config = dict(
    num_hidden_layers=12,
    hidden_size=384,
    vocab_size=3828,
    positions='rope',
    rope_theta=500000.0,
    init_std_qkv=0.0274,
    beta1=0.9,
    lr_head=0.00498,
    batch_tokens=65536,
    train_tokens=447500000,
    dataset='wikipedia_en',
)
MLP neurons of a small language model. Each row is named by its layer, matrix (gate and up: input weights; down: output weights) and neuron, and shows model dimensions 128-191. Each number is 200 + 40 x the weight over its row's rms, rounded and kept within 0 to 999. A neuron's up and down rows have the sign that makes its largest values positive.
Before each neuron's rows, "fires before" lists the tokens most often just after its 100 highest values on Wikipedia text that the model never trained on; "fires after" lists the tokens most often just before its 100 highest values on Wikipedia text that the model never trained on.

fires before: "-", "0", "–", "3", "1", "5"
fires after: " a", " ", "4", "3", "2"
L5.gate911,223,171,221,208,211,188,207,299,90,277,159,163,289,243,198,180,147,176,149,236,214,183,222,210,143,264,195,207,210,164,225,194,248,177,176,150,136,275,236,204,237,183,167,174,216,167,211,191,272,235,163,163,155,223,180,163,280,281,184,225,262,131,168,184
L5.up911,247,168,154,191,150,153,145,179,134,270,161,249,269,207,223,291,176,187,102,165,206,196,186,210,248,206,212,225,218,207,199,194,238,181,194,245,181,258,202,170,212,147,247,254,164,122,173,183,248,138,181,205,185,235,201,204,220,248,215,177,186,101,191,204
L5.down911,188,244,209,310,188,222,201,185,226,189,223,181,217,287,198,162,185,201,202,199,200,268,190,187,231,183,207,110,163,171,209,177,203,178,246,204,210,244,195,211,207,172,182,227,195,152,157,193,194,198,185,199,171,194,191,201,182,222,196,140,230,183,146,224

fires before: "0", "9", ")"
fires after: " (", " ", "\n", "-"
L3.gate614,159,233,276,140,181,167,211,240,145,253,200,177,213,125,175,192,196,208,204,141,247,155,191,217,222,189,207,201,201,219,250,167,198,187,179,155,166,187,161,167,186,119,219,249,182,200,146,203,128,270,211,131,153,152,150,201,268,278,148,229,210,116,212,126
L3.up614,195,229,219,287,169,208,250,217,217,128,226,303,201,200,231,236,217,242,161,216,190,230,157,232,221,155,246,258,162,157,241,255,274,220,206,165,137,138,154,249,249,233,175,180,174,154,199,262,184,213,156,253,193,222,228,154,161,233,178,282,279,168,234,199
L3.down614,230,256,192,219,199,238,198,192,234,272,183,244,202,198,250,142,206,204,155,224,151,161,239,193,261,237,238,200,188,222,223,210,177,188,239,150,126,199,197,228,200,197,233,237,216,191,221,177,174,162,207,189,173,221,192,210,230,152,129,187,270,173,191,258

fires before: "9", "0", "4", "8", "6", "5"
fires after: "1", "9", " ", "l"
L4.gate174,175,183,281,182,152,159,209,215,154,240,201,209,197,252,246,204,283,215,220,169,178,142,166,337,222,214,156,222,242,192,173,240,234,261,175,218,174,236,171,304,222,220,179,189,278,154,122,186,248,226,217,194,228,210,162,193,175,223,247,235,286,123,143,209
L4.up174,247,180,261,160,142,180,134,181,157,244,162,100,247,182,251,202,198,160,167,171,156,264,210,180,185,230,158,220,189,236,162,154,271,140,183,194,254,227,163,205,269,177,162,236,255,240,151,210,206,254,239,168,169,202,156,203,225,226,206,215,139,195,217,211
L4.down174,282,170,232,266,189,259,166,245,230,128,179,253,248,187,175,223,243,231,174,185,172,139,257,131,263,193,246,204,189,166,140,175,191,200,302,219,210,135,187,203,188,104,274,246,242,139,238,174,218,199,261,185,150,185,227,195,263,161,186,195,155,275,223,187

fires before: "|", "|---|---|---|---", " ", "|---|---|---|---|---|---|"
fires after: " |", "\n", "|---|---|---|---|---|---|", "|---|---|---|---|---|", "2"
L7.gate576,222,202,262,234,204,221,234,170,295,251,211,283,179,217,176,172,180,202,197,137,258,162,204,208,244,194,281,223,183,169,274,184,193,205,209,185,227,217,207,132,191,197,234,248,229,151,170,167,244,154,236,130,221,186,159,220,160,249,190,172,213,241,113,192
L7.up576,157,219,222,167,215,246,185,208,223,114,219,153,205,181,206,169,232,228,273,183,201,202,271,222,223,192,214,162,236,53,253,123,235,211,177,125,222,217,204,196,238,185,205,246,223,166,195,176,106,223,172,171,173,163,216,143,190,175,166,178,170,189,186,201
L7.down576,219,180,114,221,186,173,216,179,202,225,181,125,218,206,170,163,288,255,233,206,179,139,155,188,178,213,166,190,179,152,118,190,159,250,166,221,241,180,251,192,137,211,191,188,181,183,177,202,135,168,273,293,167,126,237,233,130,218,202,215,227,228,198,219

fires before: "==", "The", "M", "W"
fires after: "\n"
L4.gate650,197,190,223,211,185,190,219,192,232,171,243,195,208,172,185,242,212,111,195,182,232,252,208,153,169,206,225,194,258,156,198,135,205,183,193,162,205,266,201,192,189,230,159,298,150,234,181,181,209,171,231,141,244,241,216,259,228,206,224,133,190,263,251,181
L4.up650,118,165,176,231,181,239,245,228,93,164,166,120,184,104,208,178,202,219,199,137,160,172,224,168,180,148,242,197,246,202,239,197,222,182,212,181,247,209,251,164,224,245,241,197,258,256,220,153,226,177,282,227,180,167,212,188,235,321,195,143,155,155,195,248
L4.down650,200,252,166,207,214,211,182,233,198,208,251,188,239,155,178,256,247,164,206,234,178,228,221,203,218,209,261,249,234,234,157,171,203,117,223,217,307,172,238,252,260,200,133,263,182,268,211,129,160,95,202,133,197,251,252,254,195,183,311,195,230,266,168,193

fires before: " ", "|", "\n"
fires after: " |", " ", " r", "0"
L5.gate344,208,198,233,191,235,195,189,203,151,240,231,263,238,172,220,241,167,191,240,180,186,205,208,180,226,193,210,232,249,253,199,187,173,237,167,189,200,199,226,207,176,261,161,272,234,248,247,256,172,223,164,199,267,259,131,216,166,198,275,257,208,189,215,172
L5.up344,150,168,233,226,202,212,233,220,178,175,233,203,180,163,196,242,190,196,165,233,184,174,95,133,152,136,168,181,205,194,169,234,175,201,160,205,202,245,198,245,154,241,210,269,188,259,260,136,225,206,157,179,236,209,210,209,252,206,165,252,152,209,198,233
L5.down344,181,264,278,297,212,192,196,168,255,198,244,199,212,160,175,219,196,226,210,178,145,217,150,188,200,161,131,152,209,199,146,242,200,211,162,216,160,286,264,218,154,283,208,122,218,213,207,271,206,220,216,218,266,192,183,228,195,154,205,225,142,211,168,228

fires before: " |", " ", " (", "ed", " the", "S"
fires after: " |", " No", "|", "As", " As"
L5.gate510,159,208,210,180,280,224,187,263,265,198,241,210,222,242,234,168,108,92,156,232,167,262,146,185,208,181,120,146,289,240,258,218,287,240,231,174,202,293,127,271,242,239,263,193,195,193,264,255,228,175,247,167,189,216,109,263,247,166,154,181,245,187,168,269
L5.up510,234,233,107,173,255,207,137,197,174,180,205,180,241,159,241,218,188,175,160,218,238,244,127,220,177,161,219,228,230,186,153,201,170,200,175,272,170,159,237,208,217,215,186,214,195,196,232,234,115,159,186,184,262,124,216,203,121,167,194,257,199,240,206,260
L5.down510,158,261,160,197,242,180,201,230,193,178,216,204,267,243,261,156,216,162,186,188,238,242,198,198,123,125,164,224,228,329,227,196,175,182,209,243,201,164,258,203,176,214,155,236,219,252,196,254,147,188,210,196,201,141,228,243,149,224,201,202,204,213,152,209

fires before: "9", "1", "8", "2", "5"
fires after: "–", " in", "-", " ", "In"
L5.gate764,128,183,177,257,153,272,218,235,129,170,123,264,169,189,219,191,202,246,183,148,138,216,273,255,259,209,204,197,153,178,202,130,262,172,143,239,148,185,233,194,197,148,149,269,189,236,134,140,138,222,168,183,142,263,168,90,171,224,214,217,171,221,163,243
L5.up764,201,104,197,208,232,155,213,191,180,214,174,232,211,198,269,220,236,189,173,179,225,182,195,171,212,182,220,278,285,231,198,205,184,191,199,206,200,184,232,157,238,228,158,75,186,207,187,213,245,258,242,201,217,175,163,199,146,180,189,178,177,124,82,256
L5.down764,223,201,217,349,183,180,217,249,220,179,212,243,212,196,258,163,200,222,242,233,284,179,159,153,267,222,214,135,239,263,150,154,218,205,209,190,198,200,226,225,208,172,250,205,116,254,197,203,135,179,248,150,225,223,181,154,153,193,289,252,183,151,157,220

fires before: "0", "1", " ", "2", "7", " |"
fires after: " |", ";", " "
L3.gate312,168,189,145,204,255,204,242,220,245,158,268,241,222,247,118,161,204,231,233,148,226,216,210,228,132,305,185,180,212,106,215,207,194,216,254,186,138,208,145,303,232,188,185,135,227,264,271,217,214,171,127,190,198,222,200,210,212,152,177,260,155,176,190,146
L3.up312,205,198,251,194,225,178,242,189,218,174,165,171,209,185,188,136,146,198,140,218,207,115,218,189,258,146,237,204,196,245,227,270,211,169,188,149,204,167,178,244,250,191,215,244,242,246,169,200,164,138,269,242,148,204,205,192,236,210,245,224,178,107,116,184
L3.down312,194,250,260,179,203,268,191,178,137,210,173,135,215,182,221,210,133,188,138,217,235,190,188,130,204,172,230,214,245,200,177,248,250,189,298,139,173,173,197,165,212,180,194,172,126,206,232,234,229,142,224,184,142,216,242,244,235,226,213,214,208,217,93,219

fires before: "\n", "==", "In", ":"
fires after: "\n", ".", "==", " career", "ography"
L6.gate520,150,162,175,165,231,237,184,159,224,135,181,266,248,222,170,201,239,210,184,166,173,275,258,181,207,229,203,150,215,146,184,191,215,145,108,196,216,268,148,170,247,156,154,57,188,143,197,102,147,257,278,184,210,219,242,222,167,198,243,242,133,186,206,246
L6.up520,239,179,234,282,223,168,156,171,144,187,166,179,183,246,174,146,166,207,204,264,146,231,100,304,127,203,256,201,211,185,111,178,192,191,190,200,256,212,213,284,165,173,80,255,175,219,143,160,256,216,207,233,221,129,185,152,270,177,240,221,182,221,222,296
L6.down520,251,200,257,147,162,238,128,180,151,212,152,183,243,200,240,287,218,223,129,151,250,235,199,176,140,197,220,192,191,214,227,120,211,172,177,136,180,242,182,226,267,133,150,175,211,258,232,221,251,107,198,178,163,194,245,217,229,275,180,178,178,196,184,192

fires before: "\n"
fires after: " =", "\n", "|---|---|---|---"
L4.gate608,271,122,232,216,260,200,144,198,173,206,183,235,226,157,81,198,170,183,228,191,206,138,187,153,185,219,201,239,181,156,190,164,213,205,222,160,220,208,180,187,244,288,145,210,259,175,299,162,231,203,141,175,149,251,176,162,186,197,208,174,139,241,219,160
L4.up608,154,256,246,186,183,176,204,177,236,211,237,268,199,165,139,302,248,182,175,199,195,301,157,243,298,282,215,222,200,150,158,198,152,183,258,226,205,222,174,162,271,192,62,260,279,290,241,171,189,141,179,174,156,201,194,213,117,250,265,198,227,168,173,197
L4.down608,244,224,217,175,154,242,175,174,161,245,171,270,228,72,175,258,232,132,205,184,204,221,184,197,189,200,225,213,233,169,118,260,177,145,181,147,149,217,107,190,267,231,116,158,245,209,196,212,220,212,166,237,228,184,185,194,190,228,197,137,224,133,155,218

fires before: "9", "8", "6", "ction"
fires after: " ", "1", "2", " a", " d"
L7.gate537,263,151,206,196,161,124,249,222,160,166,238,165,198,178,181,255,149,229,204,119,109,213,209,163,183,214,262,239,224,189,211,178,121,229,169,170,231,198,251,259,189,192,183,190,195,251,235,198,213,198,227,234,148,201,221,252,148,201,181,219,274,234,89,185
L7.up537,185,155,216,193,241,262,209,268,204,102,225,205,201,243,168,233,230,258,224,173,207,223,186,208,194,232,150,176,172,212,204,198,171,143,211,147,235,152,236,169,261,212,220,214,178,206,180,195,215,225,161,154,200,205,207,229,185,166,238,205,191,162,263,218
L7.down537,216,142,232,232,224,209,245,144,183,196,120,190,110,247,213,258,232,199,146,191,214,222,105,227,286,143,185,157,205,157,189,194,181,155,251,248,228,169,253,177,237,215,166,202,166,217,214,228,234,222,168,199,189,227,264,168,248,130,266,179,222,273,200,194

fires before: "==", "The", "In", "M"
fires after: "\n"
L6.gate450,162,225,155,171,253,195,217,205,164,193,205,241,155,201,212,222,133,204,243,143,142,164,79,200,207,184,196,175,202,193,209,214,227,227,204,293,217,190,223,257,277,161,169,208,177,245,76,198,188,230,166,281,134,207,198,237,143,229,208,173,160,176,161,236
L6.up450,203,241,264,220,230,199,201,217,186,220,228,156,202,198,142,191,204,159,253,209,170,184,233,279,228,187,135,185,171,160,121,196,211,93,213,249,213,220,228,279,191,228,201,195,174,224,219,267,162,205,178,240,140,170,232,215,268,185,157,238,197,167,197,191
L6.down450,121,165,180,262,186,208,167,127,178,213,218,235,186,185,153,225,236,245,217,253,161,159,235,159,140,253,193,210,191,271,124,214,248,130,188,208,163,171,277,124,157,216,232,219,231,165,184,228,254,245,188,194,153,179,241,220,197,228,193,227,180,255,227,243

fires before: "1", "2", "4", "3", "han"
fires after: " |", "m", " m"
L7.gate665,157,167,185,202,195,229,242,206,139,204,206,210,299,210,174,194,252,212,212,171,219,167,137,153,215,227,258,183,182,207,252,198,210,200,186,213,289,204,183,190,148,231,217,159,233,196,240,203,184,226,229,161,201,239,190,191,164,195,229,150,171,183,203,267
L7.up665,202,207,261,239,220,144,180,90,197,205,200,247,227,215,221,216,115,229,189,150,181,220,175,248,198,141,243,171,241,218,168,204,178,224,195,130,151,187,99,186,193,185,162,228,102,186,264,177,238,159,224,160,232,188,214,215,201,186,165,259,118,180,190,179
L7.down665,221,200,171,211,184,142,160,200,126,277,149,197,318,236,229,177,217,234,174,174,235,200,166,264,220,191,207,175,185,270,240,226,179,164,214,172,225,184,195,205,163,169,167,252,214,101,255,163,204,216,181,152,197,165,180,164,201,104,197,221,170,184,184,219

fires before: "0", "1"
fires after: " ", "–", "2", " Con"
L7.gate515,333,193,206,192,233,158,265,191,204,197,157,243,270,217,230,224,217,192,132,190,195,187,167,183,230,212,210,217,173,220,216,163,189,233,211,235,188,225,213,158,154,160,111,175,213,141,170,182,116,151,151,196,142,224,236,182,183,218,193,173,226,153,216,282
L7.up515,247,216,186,182,221,158,185,148,164,219,211,186,219,254,220,144,165,213,244,272,159,144,229,212,179,226,176,214,266,205,204,204,220,175,185,309,138,154,204,154,190,164,249,181,207,213,206,163,198,213,212,199,240,246,187,121,210,251,220,240,134,203,194,207
L7.down515,255,177,227,248,137,242,154,202,230,208,258,150,180,266,209,234,240,178,253,162,267,217,224,219,207,275,233,237,270,177,231,164,189,192,234,268,183,129,286,195,234,228,267,281,235,257,209,185,248,242,200,251,228,215,210,152,253,255,231,230,242,169,192,155

fires before: "\n", "on", " to", " the", " a"
fires after: " =", " ab"
L7.gate949,266,177,200,254,198,224,206,140,183,188,232,195,283,228,172,211,239,222,210,169,202,254,175,169,173,207,131,183,185,191,140,203,259,193,176,292,189,267,214,209,319,224,240,141,192,122,217,179,171,194,155,156,196,182,213,240,278,172,234,217,195,261,173,181
L7.up949,210,180,233,266,228,223,229,161,204,223,188,178,186,121,205,244,231,221,199,233,182,220,157,217,154,174,223,113,118,212,252,261,188,155,180,193,136,188,213,183,235,211,144,217,147,249,183,172,201,269,222,224,175,210,143,165,195,205,149,243,259,159,182,177
L7.down949,241,176,208,233,198,216,199,120,173,249,260,203,176,156,275,244,301,224,188,246,214,258,140,165,166,240,175,102,220,192,193,258,163,212,197,208,222,150,234,233,194,185,195,220,185,155,95,196,172,239,156,264,180,136,188,176,224,176,186,230,259,187,231,207

fires before: "\n", " |"
fires after: "."
L4.gate331,290,151,266,169,221,167,197,142,278,174,208,260,203,239,213,203,174,203,180,199,244,182,236,174,154,193,222,184,189,109,206,242,203,249,166,227,217,207,210,207,220,176,249,238,234,255,204,183,227,134,175,182,245,150,211,247,207,143,166,197,146,162,161,136
L4.up331,177,258,255,182,252,196,111,152,216,172,242,231,190,148,148,136,210,229,223,162,207,300,158,260,194,248,199,229,148,166,184,153,223,152,93,236,178,252,127,221,213,116,163,208,200,198,222,213,253,223,221,210,212,141,154,198,205,182,202,206,130,179,261,268
L4.down331,112,232,165,163,227,160,168,220,190,174,198,223,201,232,172,105,172,216,229,125,146,222,165,243,117,173,218,231,146,178,249,123,241,279,209,202,177,161,225,250,193,213,179,189,244,212,223,178,198,225,174,177,150,185,256,230,107,240,158,223,247,265,205,203

fires before: "8", "9", "6", "5", "1", "3"
fires after: "0", "9", " P"
L4.gate823,192,127,176,222,213,169,141,166,120,215,218,179,195,253,213,184,212,199,149,271,246,199,247,244,254,216,158,225,165,157,197,226,270,200,204,185,139,317,233,236,168,237,225,168,189,225,233,93,190,104,223,209,242,170,168,194,246,224,170,147,156,176,177,213
L4.up823,157,154,176,198,229,169,145,252,218,185,235,183,190,211,131,199,219,173,249,132,219,211,181,285,179,199,185,169,165,175,137,205,194,222,144,122,125,253,171,173,261,251,199,184,198,171,171,114,186,172,248,244,210,198,185,186,166,174,183,187,241,250,157,216
L4.down823,97,140,150,147,241,183,180,168,141,259,217,148,195,225,246,189,235,174,164,211,189,142,205,145,166,174,191,253,202,158,170,245,206,225,162,259,161,293,169,208,161,177,243,231,196,278,195,133,173,147,238,267,183,202,179,262,261,210,239,225,151,232,148,221

fires before: "|"
fires after: " |", " E", " p"
L7.gate837,122,180,196,223,221,172,262,221,174,219,195,223,228,228,212,226,172,128,238,140,180,227,177,207,166,209,167,233,183,114,231,204,227,214,199,207,85,200,295,171,163,223,187,165,229,283,283,278,177,110,130,188,204,203,180,231,233,191,155,188,175,162,191,147
L7.up837,212,260,172,180,184,111,166,119,283,196,195,209,259,197,257,221,196,210,214,151,244,254,154,238,218,215,245,194,221,193,228,221,205,156,222,166,161,221,236,207,237,182,130,198,230,182,230,215,116,206,232,195,185,196,224,164,136,170,136,181,179,155,246,158
L7.down837,159,289,93,184,203,235,237,164,205,204,170,244,279,181,219,163,184,233,206,147,243,191,169,206,166,266,249,163,240,167,192,220,193,253,265,221,281,258,173,224,122,178,178,187,207,220,279,202,159,251,256,188,196,212,198,172,245,157,189,151,175,155,208,145

fires before: "\n", " Mo", " Mac"
fires after: "\n", "ion", "s", "ing", "=="
L4.gate449,249,254,205,136,234,170,198,214,234,203,156,184,186,179,250,214,206,188,198,230,222,235,206,198,221,175,140,245,234,168,210,163,215,263,196,276,95,204,90,186,199,211,161,196,206,193,162,178,155,186,267,210,258,213,216,204,267,177,200,167,193,269,167,264
L4.up449,173,278,138,179,205,224,202,212,207,181,241,172,245,178,221,145,207,187,262,275,197,164,184,277,184,177,240,304,232,173,172,217,91,171,237,162,238,236,212,213,242,223,274,203,212,232,227,204,131,207,182,123,163,221,165,213,210,174,156,172,154,291,240,232
L4.down449,189,275,224,212,203,188,239,204,226,191,182,170,231,222,253,210,231,137,198,234,199,151,276,121,178,194,239,130,280,205,236,153,177,174,160,203,268,179,182,225,251,147,194,205,202,194,206,175,221,145,158,275,167,226,248,232,214,180,279,253,207,229,203,279

fires before: "\n", "ov"
fires after: ".", ":"
L7.gate446,219,210,187,222,148,188,216,168,237,187,241,158,212,169,172,131,174,122,212,165,224,150,194,191,132,221,227,249,221,172,175,163,247,183,164,134,145,220,132,163,200,250,165,180,134,234,142,228,244,158,173,178,146,170,151,216,169,203,261,165,181,220,191,214
L7.up446,238,217,158,210,173,238,208,216,144,214,169,266,215,221,159,143,186,124,231,215,215,180,220,223,107,220,186,211,222,202,260,243,203,184,140,194,324,235,193,165,170,145,268,209,185,163,214,279,221,197,180,213,245,201,180,204,121,182,224,262,250,245,126,230
L7.down446,260,159,158,190,198,176,198,174,198,115,257,211,233,227,202,221,219,162,170,207,157,227,198,216,190,229,204,195,278,240,176,159,231,152,198,215,160,196,230,157,125,137,258,182,188,180,165,182,280,222,179,188,194,222,143,227,224,105,206,144,216,207,146,230

fires before: "|", " ", "|---|---|---|---|", "|---|---|---|", "\n"
fires after: " |", "\n", "|---|---|---|", "|---|---|---|---|"
L7.gate260,245,186,150,209,215,158,221,298,208,166,202,222,294,150,199,228,196,258,209,145,182,174,280,176,171,179,193,214,206,203,181,154,210,125,162,192,150,225,192,312,225,281,268,227,206,192,196,200,231,176,146,169,145,166,174,219,226,240,181,230,202,205,177,159
L7.up260,166,190,137,101,174,174,221,210,197,168,142,184,220,188,122,219,255,201,209,162,249,219,256,197,167,214,78,150,224,229,222,245,169,202,166,210,197,247,209,180,246,270,187,248,250,173,161,201,178,202,161,213,133,204,272,167,214,251,171,184,148,181,121,197
L7.down260,134,245,174,134,149,203,186,184,199,183,159,232,199,208,240,201,254,165,131,144,269,241,150,230,198,158,182,273,182,225,251,173,218,131,196,189,181,269,223,234,163,207,188,193,135,128,191,217,184,216,200,110,113,266,183,254,254,217,189,193,191,213,209,195

fires before: " |", " medal", "0", " the"
fires after: " ", "|", " B", "\n"
L7.gate331,222,187,180,147,205,191,229,195,160,204,224,216,212,276,210,185,121,204,194,113,214,234,168,265,105,202,314,191,254,168,230,248,183,152,139,141,174,178,126,176,208,112,195,182,197,209,199,163,176,169,232,152,160,202,133,306,195,164,224,207,256,191,183,214
L7.up331,227,201,172,203,232,132,118,200,171,195,178,224,211,267,242,218,163,189,205,191,260,209,200,134,216,177,200,201,192,192,231,214,235,207,209,207,178,202,198,164,150,242,181,223,144,220,323,161,217,245,197,136,237,94,204,175,161,199,220,198,186,140,151,215
L7.down331,226,246,216,194,184,145,173,165,159,241,269,322,193,230,194,116,171,191,172,156,191,177,208,202,191,191,76,188,181,194,185,121,197,205,229,213,201,140,173,181,208,188,214,178,186,209,222,207,222,127,165,226,247,256,160,240,181,183,220,204,195,217,215,232

fires before: ".", "_{", "ov", "age", "ious"
fires after: ".", " ", " st", " r", " v", " V"
L3.gate82,163,170,234,227,129,261,175,213,234,177,216,232,264,238,217,191,240,177,261,243,207,225,182,248,247,136,183,272,214,150,214,206,173,179,178,223,242,220,167,198,213,173,98,165,164,161,241,225,286,242,217,138,267,192,187,186,274,233,246,245,208,206,191,241
L3.up82,188,199,213,116,249,254,171,175,198,169,187,221,168,198,159,192,198,188,264,106,203,223,214,147,220,187,90,198,191,258,259,215,170,183,314,210,226,203,244,236,180,256,228,203,209,240,221,184,151,186,161,201,164,251,215,255,228,166,132,229,175,175,118,173
L3.down82,253,163,213,177,183,218,189,253,155,203,201,187,263,141,165,190,157,167,218,260,211,159,236,171,215,227,258,239,174,235,184,218,255,189,221,203,214,216,188,204,187,302,219,275,191,105,229,196,194,216,160,160,162,255,177,233,226,136,229,233,237,191,249,227

fires before: " ", " of", " |"
fires after: " No", " the", " vol", " at", " R"
L3.gate806,172,231,216,146,240,205,256,186,244,209,191,157,218,160,235,240,207,232,217,124,237,226,205,190,300,266,224,212,234,218,215,228,217,160,193,193,154,175,218,191,208,237,238,178,248,168,189,136,232,283,266,204,212,144,161,241,181,215,203,179,189,232,160,147
L3.up806,149,195,232,277,207,324,176,235,193,213,200,192,256,164,207,172,258,263,233,168,113,230,199,205,210,208,176,223,195,171,187,199,228,188,216,266,250,178,114,241,233,189,230,159,221,238,206,141,209,259,258,240,204,189,199,306,184,186,250,166,204,206,181,225
L3.down806,193,194,182,186,226,177,175,221,202,154,155,217,235,159,142,153,228,244,213,207,188,201,269,281,252,194,213,251,192,221,161,181,196,210,188,255,129,169,194,169,188,141,161,188,220,201,213,209,206,289,237,158,196,245,166,274,178,119,209,148,204,228,159,198

fires before: "0", "9", "-", "5"
fires after: "–", "-", " "
L4.gate603,154,225,237,119,187,201,147,188,154,134,199,230,209,226,279,137,154,219,216,197,224,186,176,243,154,217,183,306,181,253,210,153,249,252,232,166,211,195,153,161,137,189,180,235,133,175,165,189,141,262,144,216,265,201,266,199,194,212,218,188,218,308,153,271
L4.up603,224,159,256,210,239,196,160,277,210,220,173,226,97,190,174,156,215,128,202,154,223,244,149,203,210,213,219,209,230,210,207,260,140,219,171,258,219,193,220,204,183,240,121,190,202,157,152,218,236,155,171,228,225,213,203,265,183,237,269,257,235,202,200,178
L4.down603,235,165,122,199,260,139,146,186,213,204,230,233,128,237,180,214,191,204,229,152,194,225,137,165,200,233,164,211,254,215,157,153,143,229,235,196,119,141,149,213,171,226,162,239,226,255,247,215,197,162,219,100,242,198,268,212,268,163,234,224,235,189,152,254

fires before: "\n", "-", "===", "The"
fires after: "==", "\n", "|---|---|---|---", " ==", ":"
L3.gate453,194,186,144,168,175,218,229,222,156,243,166,174,186,213,175,203,187,214,368,218,208,185,176,229,195,195,164,227,240,260,184,171,211,235,248,236,159,195,237,175,185,207,200,181,194,158,110,212,172,168,173,171,89,225,156,232,225,164,181,215,184,197,191,258
L3.up453,189,177,210,242,173,293,178,176,236,169,165,177,155,156,234,209,183,258,109,203,216,291,223,181,162,192,195,218,221,203,190,221,199,238,101,257,280,232,207,212,292,349,179,256,162,217,208,135,202,291,151,173,177,198,219,153,248,291,215,216,173,141,160,155
L3.down453,151,190,162,209,155,192,259,124,237,186,170,135,188,160,154,262,149,281,237,216,188,213,187,278,227,284,226,284,265,222,196,195,161,194,176,218,261,209,252,160,206,206,191,223,158,193,130,206,205,213,195,151,194,240,124,120,208,172,240,220,224,208,194,205

fires before: "==", "In", "The", "B", "American", "==="
fires after: "\n"
L6.gate174,190,203,223,198,202,194,106,241,197,259,207,142,231,219,213,268,188,126,210,253,263,224,177,142,267,146,162,201,213,168,207,209,276,262,220,177,306,282,242,207,199,149,112,178,239,256,165,131,221,205,192,192,279,148,206,231,178,202,205,202,261,213,229,161
L6.up174,226,198,147,177,150,165,204,185,194,187,193,241,246,204,241,193,203,205,183,206,227,218,215,269,182,188,184,225,180,238,137,157,161,159,240,182,219,175,151,182,287,219,167,206,199,166,279,192,210,198,224,137,169,230,233,208,106,206,230,166,153,210,181,202
L6.down174,210,199,182,200,114,230,226,189,113,234,194,138,220,165,264,241,182,158,137,215,211,229,205,172,217,157,184,308,252,212,188,183,300,201,214,256,198,191,173,236,197,212,238,170,214,235,158,196,239,148,234,188,190,221,230,224,276,197,215,159,208,202,244,259